Weights of a small GPT-style language model, trained from scratch on English Wikipedia.
Size: 14 layers, width 640, MLP 1920 GELU.
Architecture: LayerNorm after each residual sum, biases, tied embeddings.
Training: 1452M tokens, 11078 steps.
MLP neurons of a small language model. Each row is named by its layer, matrix (up: input weights) and neuron, and shows model dimensions 320-415. Each number is 128 + 24 x the weight over its row's rms, rounded and kept within 0 to 255. Numbers have three digits each.
After each neuron's rows, "fires on" lists the tokens most often at its 100 highest values on Wikipedia text that the model never trained on. A number after a token or word is its count.

L3.up1100:128121154133098126098147147109156091138124093139104134107135095106161115135176156181145129141133102157128172154111114151071149164149131127098122117131094154133143119139072120128097124117119120142109130115184160100121144115146122152144106145148148127116111113084142153153086136137140113114
fires on: "G" 38, "_i" 8, "-G" 7, "g" 7, " architectural" 5

L3.up1089:074085116143132122091142133131108156105111122082092116140163145069116094130130119133141072150110099152150125150112152169117118081176090091146126145107163103135126112155139129158121113133156136095103142125133162107166116106101091148144120126131126144123129132152177118127104142100104141131
fires on: "ks" 19, "ates" 12, "es" 7, "els" 6, "ts" 6, "ers" 5

L11.up497:124150120119117106140148112127160115087132135120133121196156142096142117165121119135089118147130113124118187138110140097135118134136167115112088113103166178125140114157120136153128118187189128108122172130141122128118102134115108144127142151125137094152135116120094142121135145077164144110
fires on: " the" 17, " a" 13, " is" 11, " was" 11, " one" 6

L6.up1595:111179152134167150089173134129145136117133103128137170125136138100139132122156096107123129117126139161124096107124126148077091108112113114130200157109157133165155149184075102145137140111179145151134101085193150154105143124133125117104146100116137080060162076097141072140143132102211104120
fires on: " |" 34, " but" 23, " although" 10, " while" 10, " though" 6, ";" 6

L11.up935:135114141088157117108152158109096118155133117156185139103066114086133149186121090116065152139140102109111106202107165133158090170127160096158126132141128193112108133127118122125112154098122140113124126108125122134064123128075109119116154141128154119069127132126165163100147118124125155132
fires on: " and" 17, " |" 15, " He" 14, " a" 14, " D" 4, " L" 4

L3.up867:138155135102109110132141139140139105106109155114158105125097151147145130161130140146108154152153160179093134140129096155138092154140109102124113115142154134184113147137164131102139141084178131116107134148128136160109146118132143116138090117176111150097114089120115141157120090070134112120
fires on: " " 25, " short" 13, " long" 12, " are" 12, " being" 9, " o" 5

L3.up1522:121103116089130117156178166139090147114118097185095158115136118147152104110195111097119154108084162116082159117114115093139130136115123113125117097119168161116131129118182116084175166103140082182128109074133113130131098141130082136116124149110131082116134150128130147104178169121175126125
fires on: " named" 30, "—" 12, " name" 10, "===" 8, " among" 7, "-of" 5

L3.up1587:147074155141118109134126158092092102134146111108121174138166129155107119125130116057173125169153129139126153140113142138157127107099117099160069145113126155104095137114150146136142127132128089165109137130155118109137127137107117141141145092134136116123132102133143129140091138141101146135
fires on: " game" 18, " competition" 11, " known" 10, " ice" 6, "ee" 5

L6.up1609:107161099125134141150106126130138114183110141145117130120168103095130118142172143113096114133145135117127136132101117101131129122127121133167105157121146125124146150113112154112112097145161162098083101164129146128120163138149152116127082122131128133184108126129142134080117153104142115131
fires on: " 3" 23, " first" 13, " second" 9, " 4" 9, " D.C." 6, " 3rd" 4

L3.up1382:060094140163140151125174120112147132136133115171117163088129150114128136124119112125104151102161108078159143088127120133111112127068124112097086128148134155167143131125070145139114121158126116199153156088112141129146142110174123100152138152108148149126156130110099136105133148096107098118
fires on: " life" 24, " career" 21, " Loss" 5, " Career" 5, " life==" 4, " ft" 4

L6.up76:122084139123190121108084099124071144120127111126196149087113138160106113157127127117142124177110124118118146146090158147149126058153116124154131116130128106138172095143148118122139134127148147116143153142097119146103149120121150129105131118109126145115154158129113113089158171126108092108
fires on: "\n" 78, "ing" 6

L3.up1087:163134115115126141107113164168126106140162169116165161098152166068116192106132158106149102152118159134125106146137124128123119138143139156110102151131155163116120075118094118116095162166110094130166119136107166132147106123120124121169098101140141134065137115104124115112102175124162094120
fires on: " had" 33, " career==" 10, " having" 10, " despite" 4

L6.up1908:130104120126148169077106119184167124120125150112137118108086093093118124092151104092118130178195120167181134174146116078113162130141150137134167084153133143151082145105100095121182096120079063146132107155182123166129162157129165135114095127108159141144152124144127143139110141134113086100
fires on: " is" 41, " also" 20, " |" 8

L6.up1592:094104163125120133128091129171132106148089122185158101147108115146134123129161129118130128135113144163195112157147145149122125179134122098141107141071137146105132134168163095102140134122199119127131126146115130194131098103147121110121123110105124071120140116131072112175138111160133136113
fires on: " O" 25, "-" 16, " " 11, " o" 4

L3.up500:112134113104131125145167094128127094095092114112127137105130113142117136129118115164198106143137123113214140141145134132156110116078107150119134136082128106132094130112113135144137103100167118100128134176146173132172105123124141124114140166152106116149106100166169130122121114115076132118
fires on: " that" 42, " single" 8, " called" 7, " said" 7

L6.up1717:149087137111141080087209119124111126115151110133169132087143132110118104099110146130151155131136124164119159153140160103129117139081155142102118127095107149114091142127115115118099141109131196157126165125127144096093101127128186138114118131129126107120144136092130121130128177151149098137
fires on: " and" 61, "\"" 14, " or" 10

L3.up1866:158091122138114143151131128105137153125114134099132140124161140170135134135098122135163118084087143066118119147153152154119127097131089136134167151132153135113145105156123139097104144162094141186147082152175111174112155135127126130083081133140139081129139125127094157152176123152116118108
fires on: "==" 34, " one" 25, " =" 15, "===" 9

L6.up85:114151132123099117105112117132127083169153147131146138096096117132088127139124132151113110121157130144145143152111165113114097178094134163140103102130134111112156127152145091127100110139115109115114093131186137167147124171102166145102087144129107105105111117072129110091119148101149119098
fires on: " |" 32, "l" 9, "'" 6, "is" 4, "ss" 4

L3.up57:130131172118110122121137158173153115113141128156124173097091137140127122143110093139111123099126123055093116122143112131148140141094142125146115114095101106124111128174167103133104148115109125146121113130105146107152121137092134131127142134143115136127145105145110147168167156129137106159
fires on: " known" 37, " best" 10, " C." 8, " well" 8, " seen" 7, " appear" 7

L3.up646:152121160134102121058133208156149113155153141131138139127128186096115117130069127140120140153162135124143113160096156107140157107118141114143150149105141170122096142173095141152173142108096100139187091194147151111093136126105128137138120125162136152141114137128128134131163125131167129125
fires on: " have" 43, " born" 15, " having" 12

L6.up601:130120182131118114118113138107123169134150103105137122099140162126069156155155129154142135120158130073151148119114103110136141147141179132142149121086127118142205157148151127157158168082124158108116131121104124064121155117153138126138163129131125119130117144125136112082161124118095152181
fires on: " g" 18, "G" 15, " P" 9, "g" 8, "-G" 5

L3.up211:181116127153142119103133124130128120147126096135139142157170145094081125136122123140101092153108189131145127117135127153174174151131145116110176136112185106115150129105126149156130126153155150118120088110154137095124140122159094108140136106117149160152117113109119162156193153084116065120
fires on: "\n" 81

L3.up1431:077139141104136129098143088153079121129151119122113130103111132118101116089117136131104138126166130142122110169117129124139094143099077119091104119097145120154154137136154129166129083106155140143119123129154152125104124147137140147151074161118112141154123085113128139114123118118138102129
fires on: "-" 38, " or" 32, " among" 17

L3.up1583:155142135186132133112119119101124180113152137212165118139119124117142114120103115130157144121112150106084104168162108145158121126125164112117167134134090133167163135097143127136111136166126177131100126166141141131136160100164096122115133109112143122150104125121123140143088185097106137160
fires on: "H" 28, "-h" 14, "-H" 14, "-k" 4, " \"H" 4, " hp" 4

L3.up724:141069134131166111076132125139138136135140144154111162121136127114076129125103141112179194129149149143077134128106063137149171116120104105165094114130141128106113140142123128102114185199107162150159129106138123139132151086117145138148104080104101120146133104122162112086121160130127139172
fires on: " used" 56, " use" 15, " version" 10, " uses" 7, " versions" 5

L3.up1370:137134135122080113164164133161125117129124108102129151093119121117118139096092154100123133152105134136062083126114067094120102080108163097110103136083110158155128113157131155112138121128136148146174148089114155096174168148142101132136138120093152175154104149158136177126117106148114121136
fires on: "al" 61, " County" 4

L3.up1761:142142140091106156120110155110177153104149107081140139109130104122118140131138125149137130141140117081170114127104136149133105113086128148155066119113155162114125130132150123109126109116145103166141089146138157129129097141133131132120101104122093108119141125110117138121132128105149091147
fires on: "ist" 28, "st" 20, " not" 7, " close" 5, "pt" 5, "-ho" 5

L6.up275:096196140165120092112123132182134144124152173140125128118210170112101148122168139132128140156120112134111116159127102153095161142132101096103078134108128124117147123196106121103130150169112157134134143128148136162147139113124115108118099133119115117115123078065111136137150139114208090134
fires on: " |" 49, " born" 4

L3.up352:049127150095164141133160134107156154136138122157128174087115138129099143166122125098115099140142145121141072137130112137107117149110090107123151135106188114131148126154119153114107150108128096127151185115124155150114109106103142113146096114100121111109157143110109156135164150095081072159
fires on: "A" 18, " 1" 11, " stated" 7, " shows" 6, " reported" 6, " record" 6

L6.up911:159150135135148135176151170109122143157122092164110146114152122162111173155123168136112140127113110104134111090121158194158118132190106098122133111154132127143133082147158144123122108129115093153146090103129100099137178114125076138136112154147122107185115129188103147117153147154087148138
fires on: " it" 24, "d" 12, " part" 7, " It" 7, "t" 6, "ent" 5

L6.up970:182124130174109150154137122159140120150148152107103137127095073148101144111114121119162133156139096123130120143121090164152137076124140113109083132127152133128142106118122145143160146152117089122125148116081133166152158150150191131158198164068108150151126133137136121107142153115164104126
fires on: " to" 73, " who" 7, ";" 5

L11.up312:127097121122115120108134176114150115162112105165126153143134159128138124160130096185131105140123117129150178183120134126126114072135133120097146165103073133107104107135112140103137124150112125124087146106138114156126116134110098113107131097154105162086092161139171148104137136070096122107
fires on: " |" 43, " =" 7, " 18," 6, " and" 6, " &" 4

L6.up1853:157142113143056119103158144154140167129168134113093160128039111105115136070139134099114135081123113120151103125151141152118150104135086089132101140132125105118146138134091138088100143096125117068115125130130146140125139099119132128136140163133066105126132126140130141098189103121140083132
fires on: "\"" 51, " (born" 11, " On" 7

L6.up516:132089161143167139090116148149118123131154114157178120139094083125098128135105113172116176124123126137123130142136137118104113079120122115148067144129130104104138110114131104123120151138096170161118177126093096115132134135131178110105129135155132120078119139115173129143116117142117168127
fires on: "-" 64, "=" 10, "\n" 9, "S" 5

L6.up584:123120139145127128131071147109136143128113069147148116148092116133113156171115149134134128109090112145131050110154141139131140125109157145126150109148128156107102096125141133140147166150086128131145140077108128141150129121106137132131126100141123141130115144121131073165102155119104121161
fires on: " the" 79

L3.up1709:139106134107130120170107151121114137128133115144127129141199153142103126123150177099117082171122077161099156121141203109095086103130136119155125108144113130110160120150116132115133131111103129130105146188087114148153101109156172158142142146128146094110158115108126152118124121143097099148
fires on: " match" 23, " season" 18, " game" 11

L3.up1216:168131122114189149103120163129112144123123096147106124138146118116131133129162135116123112123136103138101136138174126066089121120066131122110150125134152159131154140134095107136107137179111153114149112174120108100106146145116117108144117152145125137168131148153126103124192113127074118122
fires on: "d" 47, "der" 13, "-d" 10, "-D" 9, "f" 5

L3.up1708:088106188090132106144120150168134151175101168078088105141108096110110068077122148116155163141112142128059122138136110096112133151110153139151152147131132171138073105154122133113123109150147120138105127136130130091163127150131140142115140106163133165171112119110141102145135105102124123116
fires on: " B" 17, "^" 11, "gl" 8, "l" 8, "la" 6, "There" 4

L11.up1547:126110150126110111109069150130130141090153114139164146092130133118094110117150125131084140098151108160175128127131124125114108140130117139104156093112115167135126170164145102115095145157139113171118130125125140167145099118127110105113151157113099093133158092100131151153141103135119107139
fires on: " received" 16, " took" 11, " as" 8, " a" 6, " played" 5, " won" 4

L6.up210:181182155145088078115125078142123122140116111101078098081077154139089132114130128175099151115149150202126150126091117098100102131107098150132110140105165149130152143136147130100171123164137104161146136119142157147149104096106122099130105136115117116069092125147092163113118108127090085156
fires on: " an" 81, " there" 4

L6.up244:126115115152127105101114191145128114123138142127116111127142165158128091107105162155142165111139133078136144114103158090093158130154141107165122113119118134124134121134114098140111148138160110121108169116127116158123094131165118113140152131121172149128126087119156179134122118086133141109
fires on: " S" 43, " s" 18, " H" 9, " K" 8, " M" 8, " B" 7

L6.up1655:134135119114094140118178151118108106144117122094147156122075128134140107194128104116124176162135133159130122145123145150134120144128108080080126127109113120118107107156164118133117128166128161082149097134129154143064117148147094152149179138086121123134132112100126128134165150166099128119
fires on: " and" 38, " or" 11, "," 5

L6.up1192:131167136168106149113146135150114140114106154106097127093128157102117133116113090120141118071112127100137117087181125144128146151112083076187125135091159108149112133147096105116114121133132164184099104131119152122176075102119135134070124100126127131111144127130127114091139128122170138160
fires on: " House" 19, " N" 17, " On" 8, " L'" 7

L11.up1406:130145171120187110095118155092146139144120140094161125121106146142135116067089162141148124131154090130173114110126125085119141129155109116103151125101124127120101113117103155135152129103092113154153150137118174114104150129138105077141149115134115120144121119140146130126141153101163163133
fires on: "\n" 23, " '" 9, " (\"" 8, "\\" 8, "}{" 5, " his" 5

L11.up1319:096115131145099123146155101124110131064095126136136091154129158138160087095151137130123135133098134117194096148140157118147127146124154155125147111177091117102118109129146115114113162134117038111125130118168146141146109159058119067091156122143112092130136146088152139113131110122123133124
fires on: " the" 30, " a" 18, " three" 6, " made" 5, " and" 5

L3.up1005:087103113120111156107108149142126130098130129106154144126127123138118112076086154110120135182120159122122112152149128152086130128114180104136158118122168150155076105120099156138107116121132113177157073115133146112128132118106123107117148096092139088136161123140091148096117110138166107141
fires on: " first" 26, " next" 12, " same" 11, " final" 10, "This" 8, " this" 5

L11.up692:134146132074124110136121112169126104096139175097117082123121132080125153118156152156146178130157142110143159135074108102128090147138151093128142144099158144147126136151107120093127136114113150098160129183102147151156129133122149099143108127076064134136127087126152145102136145210114132175
fires on: " an" 17, "7" 10, "9" 10, "8" 7, "3" 6

L11.up4:156150153187120090117165166089146133101098093175135121126104127167134111151136152134143159096120134121130096116171120130129117125160164130105135133144125136151140119167124099172131152129140162145112080160118150108120086114124145146152144140151139155097128113137178118120134120122152117112
fires on: " |" 39, " the" 14, " was" 7, " has" 6, " also" 4, "\n" 4

L3.up1244:177092117171123133142155132144178110108136129115141112078085125116136100144078104097105130090131144139149190143130101152139112124115135164141133118151114102129135145128092148132154110165136102156134058176109067121121108110113114094129113148079146139154168157116120072095161163125142117134
fires on: " Tour" 12, " Racing" 10, " Film" 10, " work" 9, " software" 9, " services" 7

L3.up1691:099125109136086166115130087138134088135129131145103064148145147137117123099091128142078170096155138081139100117105121112136124159149171143142129085152130142145141138173129146122158127162118094156139129101137100127116133117100121130103122109071122189114140126109154156116097112150134154139
fires on: " just" 22, " worked" 13, " works" 6, " close" 5, "sp" 4, " goes" 4

L3.up1504:150122124065150103150133134158143127144105124103138120100103132120087135121092115092145145157147117114126092099137128125102119128150129148116136111146152110162124147138173157133126149141096136134148101119142131090118123121160166144113167144161149145165126112115102083093162134107182113139
fires on: " well" 31, " life" 9, " dis" 8, " '" 7, " [" 6

L3.up1891:156162153122130130115103098132174101114109079157112157081131135081134091117143143112117087126084085137151092135144136141114139103109088130080111162141104161164126125134147150125093111114088111136120114144085133132135116141121080104103141111134116110142163145118129073169123169163134099142
fires on: " Tour" 14, " Olympic" 13, " medal" 9, " church" 6, " Empire" 4, " road" 4

L6.up473:116157137177132127161110114146156127128150159127134167133130135109158130117119069120148096114154138133150146122160110094122126084102124154078095118118148098143095114104096120126147135110126135154133152150134124106123145154156149096095130094161115124114109136141125125117130157141163124132
fires on: " |" 54

L3.up944:148131169131133106167148143125147138104116156142136140074083103084107135133150144172128079171140116124118170146145147136112172124150131115122122152168113139126146140156151133134133150133152148146124117172145158122095143137112117117100107120133114140154121136119064116156131159091105087136
fires on: "ot" 18, "by" 11, " compound" 10, " character" 9, " term" 6, "t" 5

L6.up778:179087176113132137132138185159129156103106169100157175100133136110101103155113171160089150087127057105141165170166111131130104124113121099132125141129134135128137116154099186109139136129145090173133086123179104142138113096125117127124136132139105099085129132123149134145161151135119129137
fires on: " ==" 47, " ===" 8, " Weekly" 4

L3.up971:154119098119125079128097069186124125152106105147119142137170146135143151129122080149169071109111135083112106124148193138110116149139111083135099126146119140108113124134115108121151158138125131153096144147167137148142137145155158173114140154123150124169079140163116117119123150121138175120
fires on: " T" 31, " L" 10, " t" 9, " P" 4, " signed" 4

L3.up126:132173154145133089110143130098165142099150131106154127126110153127143137120110130169177103047154124076098147131141125168111097171111107112123126137176136118166156101159107111142133147105100151102143113129137170127110135162098141104131119127148126154171120118125081122157119112132117154162
fires on: "j" 40, " compound" 6, "J" 4, "ν" 4, " J" 4

L11.up1228:132149153102165143125125125142132069146120134151129122123134103156085142146114154107133077081095144131113122147131143144108135135140133149143098085108131136133155133153139131112138135116109113151110154107136122145128096147091101147130104165096136135153117121135135118158147146115130168131
fires on: " which" 35, " that" 20, " it" 12, " It" 10, " had" 4

L3.up965:133156123165118139072115176127140088165099146102168138114129116151119117124161127114150124167131174124108141161134142167113130146120118111115123153112158128137081096142125117148098122122111148148121165161159126097121132147154072138136102097106128106099107127151141106162146079164147125108
fires on: "\"" 35, "”" 9, "s\"" 9, "’," 6

L11.up72:126135111136129118116147136139118145136132158102116140155156120101109153137134174153108117101103144130125122151125110131142155086147151104113144132102112146127159115105091134191133106132133082181122102140110176108093095147135168105143142125143102119122102156183097104119114087092180143109
fires on: "-" 22, " '" 20, " ‘" 9, " (\"" 6, " “" 5, " \"" 4

L6.up1491:131206165136111163142151095175106075112147118129112151143129103113136137094096137107122113172113099133128161108072134150104137126102158121154129120152141121140129080134141142129127135139108111127082119128157112132097182132144146132108152111110123136129107104133134145103115135126162131105
fires on: " which" 44, "'" 8, " where" 6, " to" 4

L3.up1823:123105193127117156166162106123163170098112144118148152091143066112085079095123156152119107080145100144130184125133114150141145115122103119104182114102148127132143155081116181135121103134140158122103098100096084164159134105100134125079134145174130159112107125137106148101105145142140134108
fires on: " team" 23, " series" 15, " teams" 9, "ers" 9, " squadrons" 6, " groups" 6

L3.up757:123099139124107117150127116130102108145115146110123135107113154118120132114102175126169108141140159167130130126085108155079132135112107144087088090117155146134148151145143092141129110125114120130135077115168121076126111134121151116115160092127127122118101101104170127102104102127101140120
fires on: "-" 26, " be" 12, " them" 6, " Mac" 6

L3.up539:109134147160125129185170139117089133098094150146111110110138150133065140126126104167141161168112116095126131156127160125108168140137170113102128162124165079102108117058116165115078126128140133108120132120100147197130141111130126148103136103140183167106117123103162170108110141050121080144
fires on: " \"" 26, " '" 15, " book" 14, " “" 13, " ‘" 9, " title" 7

L6.up28:094096115161127133094167125173149155149140157103159151116086165126132126123139176131128099151148087128141078137125108126137173108152089106067123119126130124121125127153136125140146140141187128143125128124163169154099138149083119127127173098145127190136139117110129143141127119087183103110
fires on: " \"" 28, " “" 8, " (\"" 5, "!" 5, " ‘" 5, " '" 5

L3.up632:141153141151119090126141107127137114161129145095152119160117105104105149152152139092101089079105117082149104138146100142120091139126098116099099151095153146118089140136188134134133107151098129118134145130105173121135112130131144127128173157138101131114107139175124125097111095149094127152
fires on: " file" 17, "fl" 9, " power" 8, "off" 7, " Ball" 6, " Wood" 6

L3.up359:139135161139127042128130124144109122132119139171124101177115090151103139111149169115123118134158151118128135128139120147116093153154102170098119166103105136125135124140132084134110180141084165111123157111105129133083086139105164085117131150088124127093137103138169138097124093118156144141
fires on: " D" 22, " I" 19, " M" 12, " 116" 4

L3.up995:096139143132118104109167123132101120128163112108117146115127147112092144122117125105118091127142154139129154101116083137162125124133102102132127151115163138184160140079151103186146109131140144145146122120136127098163133129172146133139090130091100164149142117091125133128144093119158122090
fires on: " each" 26, " North" 13, " Southern" 6, " every" 6, " k" 6

L6.up974:163145110111112130135071117131131143095139055136085141115117114181099117160144090147102110122134115105117126120120143085134124131098121083145084125141098182140133133140132137174115148135159167136110088143157106067117097116078125176111093133148105137073094148174169137130150164115154091157
fires on: " a" 32, " only" 11, " Cup" 10, " well" 7, " out" 6, " best" 5

L6.up1337:117152163110153106100118094120141078136113154125117109110170128082132147101173164111120096125123138123085131110134137171156114110087116128096072159143139114134135112144155091154124112137151094161122108176123138176151118112134099128137148113143138061116111136125115126101099143078147136143
fires on: " when" 16, " As" 11, " as" 11, "As" 9, " \"s" 5

L6.up687:102122142119130124127125142134129178114162066100138130102107122121109112146130079089117148106171128084131153099114087129104125113104146125066131119076099137119111116108128178181123145118108114167120162159129142117126112126156096117177159174096123105089151086168135114101154102144111193153
fires on: "g" 31, "-g" 7, "igg" 7, " g" 6, "og" 5, "-G" 4

L11.up1648:162134084153139158075137147143121114096143139138137130157138097141104149159115154131151128102177092129131112135138110146125097108117115090076168132112142162131148116166133144146145137130167109094173133117140131120129115116129138078145130141127112110143178107121132134143184161118140097141
fires on: "\n" 67

L11.up795:155108126125131106144113094092142119130125147127127113126145153124086109097147149131181149125139123120141073078134114123171119128089146114123136131124130104112125135122164127154089128123112128117135145105129176148190136114131145141173152106105119102146147140113092092121170133080142129153
fires on: " |" 30, "-" 7, " and" 6, " to" 6, ";" 5, " with" 4

L6.up1410:116163130134140139167136118143137148142155113158078163157137153078149147148100089146163161107164120101121157138099139134114140108151140107109146130110130152159160092129144143151132100152110160130114136130155144141092159098113124125112105136153139125127113115145140175120133131127130124139
fires on: " H" 31, "H" 24, "-H" 12, " \"H" 7

L3.up1556:141131116115131145109083115129114128119089135136163116082131139135116093132119150121149123101140125115105088130092102119146154125102142106138116090158128129137156157120126126107120160138140135150092136154141094097134123075123214119090089137094130108160125137094141109123103128070134147125
fires on: " Suzuki" 28, " film" 20, " system" 19, "ichi" 7

L3.up1567:100075115161115120155073148118202139119097085114120100111089104111158129111122095140142119156154088091146141141128116171117156125107166138087122131133091112167137137105151097127173121107176131120126103124140139091112135098122119159110127101085140131124152124121092160125116146163160155115
fires on: "O" 40, " O" 19, " o" 12, "ee" 6, "ala" 4

L3.up565:117147114149160122121164096158112094108155129127109154129139072142148122148173139135117131094175158143156184115102105133122125149107167154097128150117125123157142141085124118128123097152129099156135163124101122104131094117145140107108151061113182133077160111132130118105163117145192165172
fires on: " l" 27, " r" 12, " now" 12, "-s" 8, " fl" 6

L6.up1893:142161116142124147128168148170121110126144137133125160117119117117102153152131135131110093093108085131139180099123182138116127064134144127135111149103165152154172130122123145125128138130087144152093048133100131148139118141134097129151132150149146113166121141168121114128130127103162100155
fires on: " it" 24, " each" 8, " people" 7, " It" 7, " attendance" 5, " they" 5

L3.up1721:159179110131113143116160137115146123092113136128118118163111150105124113138151099124149132131129095181142120137056135133159131141143145148145103121114100134132147121162131114138123137137127117139109095109157118136170105114114109155132152141076145147145083125130144142130123117098128113129
fires on: " American" 21, " States" 12, " al" 11, " father" 9, " CF" 8

L3.up1775:066139129111165091127120125157097098127129153151136111122152116138132140158112115115144167193114091130107112143122170139129144122189150065117131135151120173107093100124128174138126109147160101189114121189092081147174105092128083127105106129147120135134123120153148139130132160143141163122
fires on: " around" 19, " II" 19, " I" 10, " age" 7, " (aged" 6, "ase" 5

L3.up1157:148100116105133110129128140129144117073105158151077145150134137172117109107176131121126143115108116121155125113170101141123137136116139120124117123134123096135149132152136120145153131154124130146151174145118123122128126097111121148142111135129132129146154135165134135115162151139176135121
fires on: " are" 70, " be" 21

L3.up1082:094135126163106103098166090113125166150163176166116146169102133128099129190154108131109123130123131154173119143093149167122121076144106115130170130120131105130081110113107124141121138098136092171150089153121117110117170126130107106111176110071140103173092093111153144105141102155145155146
fires on: "\n" 57, " He" 25

L11.up1303:141129098123149171091169116120090103121107127127163124113145144118114116188112099184120104080095117116140137162124129125141143107106078096121131119130119119106111097142065106130161139149176148181136131115107133138071101114159124120113131119129087093079149124119173163107130115102120155148
fires on: "\n" 67, " '" 9, " " 4

L3.up174:117158098120155088113140084128092143149138089078072190111158085100137091151103109117119118146090112138152153140165098117148148166093135157156113173078116149129074114155105151110141131075103140124121102137122128162169135112081146114128188108103134161131108108178127085140170116091139092116
fires on: " more" 52, " source" 14, " c." 6, " More" 4

L3.up328:131127141173123163096160131140175113163137139134108156133196106168090172131092073124138165098147173111137168116129131140176120105129104106146137105122112104133144149076199137139141120160130155107157155144125131134159140166114107078149189060102099092117106138111120127119165158126134118097
fires on: " League" 33, " Club" 8, " City" 6, " CP" 5

L6.up1450:163129128141117104084127155139131131106104129154138125126063125115152129155158115188085120161107155079206159135110127105135125127116152132070143130106148163108114102143130160121118136130126113163116172124079115120163111123158128131138114138099086117136162111100134126118119144134133173118
fires on: " an" 63, " different" 5, " large" 4

L11.up1051:113114112091104122131134163166155127126167106192121162138094150129137123109159121084149206069106148143139125098123168118116127124094095136107132082126122135171147187116096148108142095141089117138118121147177153132094137103164080099062188145162094152154105097122124173164106119100168086092
fires on: " and" 29, " with" 11, " on" 6, " as" 6, " received" 4

L3.up422:136107128128110134146107113114144111085157135106131126117127133112117124128156160134161133152193093137163158102147090155184100131109184145168084124141124103098120139119094115102122126102127137146125096112138124109121165125084129139135147136107118152143111138163105136124085125123102137102
fires on: "P" 31, "I" 25, "E" 13, "H" 13

L3.up373:144090122128135167147125171167137112138149108062109083120133134088160121135097113126140117099117131140147146132134130154109113158142099066111120140157088125153111117128116146149118121132172101147142095072141099117117159126154136076123119084159151111153110114148145136112132139101094121096
fires on: " ==" 78, " ===" 11

L11.up1000:120145115107107129131163097148159111119161109187109163101122126143158132130104149133072100101104141142093112110111104082133171154136082133097114132071094150100141113111118137150105128141150132159130126095126126156171165112138136167149114134162109076125151153098157120147132122142093088112
fires on: " and" 26, " in" 13, " details" 8, "|" 6

L6.up1483:123113133114157128120149087164110148134128144151112133162108124109109142164125122098120114146132152116117132120165138195132138148143121139152121095151138137132132125134149133119140111112130190149191113166143127143152154141095126137142122131094121178122128113139146121120128117152114168086
fires on: "\n" 45, "es" 7, "res" 5, "ac" 4

L3.up1274:117147112129145165143124132150131133168102130125092140160115093139115138118154157106108190154121149149117106111136142122118103132139134124087087139164105148126089118130141126157094094153130130139176169151173117164120106112117092133112173096115096140147122134145097105104160130135104112100
fires on: " next" 17, "oup" 16, " how" 10, "worth" 7, " however," 6, " document" 4

L3.up61:122110124114135127144164126120117165141130099148135164155195159187123156119111141116098151085141161149118126123131175108137105131152148126126099124148150139176089110140125161093142106134092123153081104142142099133109112152169130157141136138125149104119136128181105167088113136113136144117
fires on: " It" 66, " them" 9, " themselves" 6, " They" 5

L3.up849:131127160108114100140139112122129145098135117125130123134150105123144086094064110127138139130144108133133160137129097155117121108113091126116155092157133155112137130165187155148114085108174121122135143141143156167125137110101103089132143141098098133149139074145129127121148113111133122119
fires on: " ==" 38, " ===" 11, " ====" 6, " career==" 6, " reception==" 4

L6.up1423:128148131169127096114141150123076128103097100153105101128147122114147157053124083114103145090106140155135111129140130114105096167100111125138164120144120148151105127153065132153123109153167113112109148136149139115128146149143135160167135129110108151171105107181151129151156124128113113103
fires on: " |" 52, " Chevrolet" 7, " Ford" 4, " car" 4

L11.up1747:148158159119147131118165120137171109104103131137157144112113123084121137162166099171100118139109149135113133149108143150113124110146128102137158178097138138125158104115081090123128114121121148165144134145138114098122150162144117109137127125174176156152112102137131073128128106098109143154
fires on: "\n" 28, " M" 12, "==S" 8, " K" 5, " \"S" 5, "===S" 4

L3.up1137:119139120110090137137193148125134132182109138100126150162113103133125161149164144133141096111119130093171117168156102149105140128083130105122134141087127073134095105154095153158128111100165142138122121146132140118112114103109101167139098120150108132086144108101179147153156120140112121104
fires on: "\"" 34, "s\"" 9, "”" 8